From a checkpoint of a small transformer trained on Wikipedia.
Architecture: RMSNorm before each block, rotary positions, no biases in attention or MLP, untied embeddings.
Training: a variant of Adam for these matrices, 320M tokens, 9757 steps.
MLP neurons of a small language model. Each row is named by its layer, matrix (gate and up: input weights; down: output weights) and neuron, and shows model dimensions 144-239. Each number is 500 + 25 x the weight over its row's rms, rounded and kept within 0 to 999. Numbers have three digits each. A neuron's up and down rows have the sign that makes its largest values positive.
A block is one neuron, or neurons of one layer that tend to fire together. After each block is what it responds to, as a language model described it from the Wikipedia text at the highest values.

L3.gate149:471464502505492546442494546470537493479493508522507508521525473474543483488508540481517486521532530529536532543514534464516528512484482510501494511539529530531465497495529467500501528492525519530556473486472496508475490467519499496509519522478518462547513531512445504532497512479516499483
L3.up149:530484547507497533460516511477451508542513483457507528498478508524531499441507545489538508506544525506538520491472535548507489456513488518522497503510507523519496477506546524534531514440506507466496541494470476478461509503475513466483512510477502506515527491481504494539523508530479516500
L3.down149:471525522454499491465504526494533466458497495530502482497503510529523506502505506500501502509534493515488522536482484477535496536522479498515532501468477481542539500528452514539515485478511524513505479487455568457520541498472501489513486530490482522508507533490491493491499524464525510523
Mainly a digit "1" inside numbers such as coordinates, years, decimals and list numbers (53°51′, 1940, 56.1), rarely other digits or word-initial pieces like Dr, Andr.

L4.gate61:516507519455483475504537537467487529479486509476508480524452521529487520475531489500511535514517492519496475518485489469475507496496499497508466483531460498479479500451517516470539509463538544475474489546453517524535490504505549534481519513548491494513447514523469493487475496450496524488
L4.up61:450480478502479506498543500487494535450513515455478499494485498501495485497493510496468494505483471506469526515526518488548503521504499533495523492495502444487492490485482500503503528520490489490481498530465543457487517532517478535490477485526538500485506486514517528470526473445489504497
L4.down61:517495469499461454496527515569523466505464467511487485487517480493501519493540509550486532529497526494496503517496469458481493482479506540472469457479506492505547477437494543461509432469500483512532512539494510487476514464500509533466535515459477516500489472523500531461518509482469496461
L4.gate79:513481506457507530532519507481542539508504508467558513488520506561518504496502492487479490479531468532499538507484487514481472521518475482506492501540513510463515509477510479466506513463500514502531494521456501523537518508487540464485534489516476459534469487533542491505519468453465512464
L4.up79:498492504457464492517498457483498561469486486492551476516506495559516517480515459517499476469505517522530507498510497447524506485469527494537507464482535529483488514512530505448537522507487517484493525485476502511513519535513537522516510460499465478521487527533504478520561499453505503516
L4.down79:516514526522472482496513495493460537457492525521498491512509510469488548481516492469494533511485552479467513514500497469499482524508551488473529516462515514531548477514548483512527474528496485481480495490512499505480554515534479491485474456500491539457509479455486482482499503477506527554
L4.gate199:485476498493476551500516478474501520541490478488482443483542516535505495511486464516497572536530523528490492477546507509473505509441535529501491541511535495487507449549526499443487527492487527469491507524520504499511499467523466435485486529487488535517486498506474496487543539498505510471
L4.up199:554450450504485528496490486477502473551484513516486476479484509539491542510519534454493521518465448513467492483479514511501526488503493517515477553515511535468501510507498502502460462482483553456501481498544510512505539522469492528518504532502478501508449517488506521495532509489541467491
L4.down199:489484480432468492491496519546513498461482551502505462452554536504536483536548523478506538523461509499486500497482521476526478483542550481509451508498493514521509511493486485519465494471472530459514532501464486520487482515511473493523504464500483508491475485499495499465530488461503482516
L4.gate388:453476480473467481506556472514504547545476450492522495507456509528469545505538475478483447501508498543482478491480470500501484553473515486531490513509475505475514485515508516494479513487530491488514500493455500494507487474504522506449505505472468498538425505507508515469546509473493497457
L4.up388:483497465516472486495539475488481506510492523443483490514545500517498504482490485469471490482477509526459529499485491491467479484467529513539456507483501459513496486570526509491449497484511521468538468462512496450560455504536511497454482501485538483517540526515492477483534534557483508471
L4.down388:507459513425500469535486495487464505521514518529510544497531489490478524486527497476506488528498522492488526507456485474493496515538498490480452492522478528523511525479477492500545466486505534501488482469519497477518503486520495566502544498495539484475472497492485512477544496490538481495
Digits or pieces inside letter-plus-number codes such as K1 kayak class, Building C1, P2, H1-3 and Division 2, often followed by more digits.

L4.gate66:494558516497472513512511481516459451522480455490533522511521424483555495573504481480497484518498488544516540517500496526505470517487495492540478500494470515520509485532482513518478492471471505531543480517460511499490453494494486472478486519488533494503440533501515509528505529468482485427
L4.up66:456513467528528500497506499457502487453525488463496437498517467520539539548445474494501528535531448530488513515476465521488496501532533511516541509548508525478542456488521448505500547482489508497511511506533512509499466463522519514492513541485457482463528489505484498536513511477494444504
L4.down66:517531502434479472489499482540496499508496504466499516505522478505511501474502534544519454452466469536489514497509491493480501504508468525509494474495533475473482493521510489503492497493520512547467540508440521480449470514501532488476484462519515518520445502508489496485469500546493496508
L4.gate581:451525484535494505520544463548483477503513514468493491497491491519492502474457457478522486490515516507509527497509510540500533518522483517535486497511512521482553513566503502477473492478560498545532485523518505496489511500457489505483498535515505454485487529464503511497517486455504478478
L4.up581:494466495463466516474461513492512488493512511471546495506510493504529510526490494475511532513526495531511478508521470549513535515510534461509511528501528479462494493514471505473456504487518488477548523526502484451465487510466497526464486501535499498509497487471490476505491468516483500495
L4.down581:466507493464478464488486481529518492539506487503512517522500568511476494475479495493545509489498516501499465487496493495488511497469488501511494487498477488476481499503533524506525498502497471537496507510461500487507511501510454499490500474518522488496502499475451461540516524525492498469
L4.gate592:507490499498489503547481514496476499522514506458524491496497482487477513495462461499526479538528451530445497526524519573505467464500501482544488525534478447486495459456496493508482548453534522546508531500476530497507485510475488470460474529476470494461446500502495481532536477441435527447
L4.up592:510529493524477484471462524511562466466467511504495507575519506469528467493452502560506533528456505511490497490507472528516501464480465476491488512522507514518496496466528475524469511475506465503485485489494513522464491501495509505433491469499494515466462492485498458512514512508475485521
L4.down592:517473493454464476504509463534529487531515508513496535556484513503534455483533560527496545499482485487516493483501517500455567526481524521462522502465508496501510506544501445541496500487506496492491506491460476537531508471480514495490494516536482520513480517489502495506500531502508533525
L4.gate675:473533499518522537525487465538564494491474485453440494509462478459539490493485495482495485476491512490505507513520515497515522449516518514537511514531521488474487441526521478453459522483480519496548501487490515528490516511482523446449510531476511442473521510503500499492528490465489471477
L4.up675:535501529474523477522501471515494538503478509442510515519493497441540507522505491507475480449532510469482515489481506481498499516485456491486516518510459431498492473499488505544492511461522523498498516524491521467476488496498502504527496515477493481474493488477485453487538557449525493514
L4.down675:503514519396463470493496470510487483518513485470488486521504477471536519511526527509513491498472537462523498516484474489505527527536521506495517505520497494469483512468470513545530517467547479481512489451486506498479513480543455520495493508505470495519479491499480478534539490516504435522
The final piece of a word split into several tokens, often in names, titles or list and table entries, such as Imm-ature, Gl-oster, Philosoph-ically.

L3.gate444:464538532489502525567483504531504492503493535487485516559497489485507498461474538483523519470520492437549463521549537550488551512519519466513498478505500498474503497459497458507481522461509520507477466474501504500528498494547499505457534471516498478470490445479465502549508536488524474487
L3.up444:466494482480507517511501522541522493542497530510488533486493484484490444507534498533493516469529479524488487521568532451522489465515463445498468517528542462486530493474522527534471470532550548510498452496472499534517517548486540481432511507519530481481512505499478509522477480463484466533
L3.down444:479519502430478518482497502519512501504499516498459526518509467485517454482503519527495493445511476521546512542492458517518497486488523492527499508474579495479524511559495511494488475477510511526522471508467521552573482494509499469495481532522493503480525515494492481490476515510503525556
Capitalized nouns in table headers and inside titles or proper names, such as Time, Period, Type, Great Leap, or mid-word pieces like Glent-oran.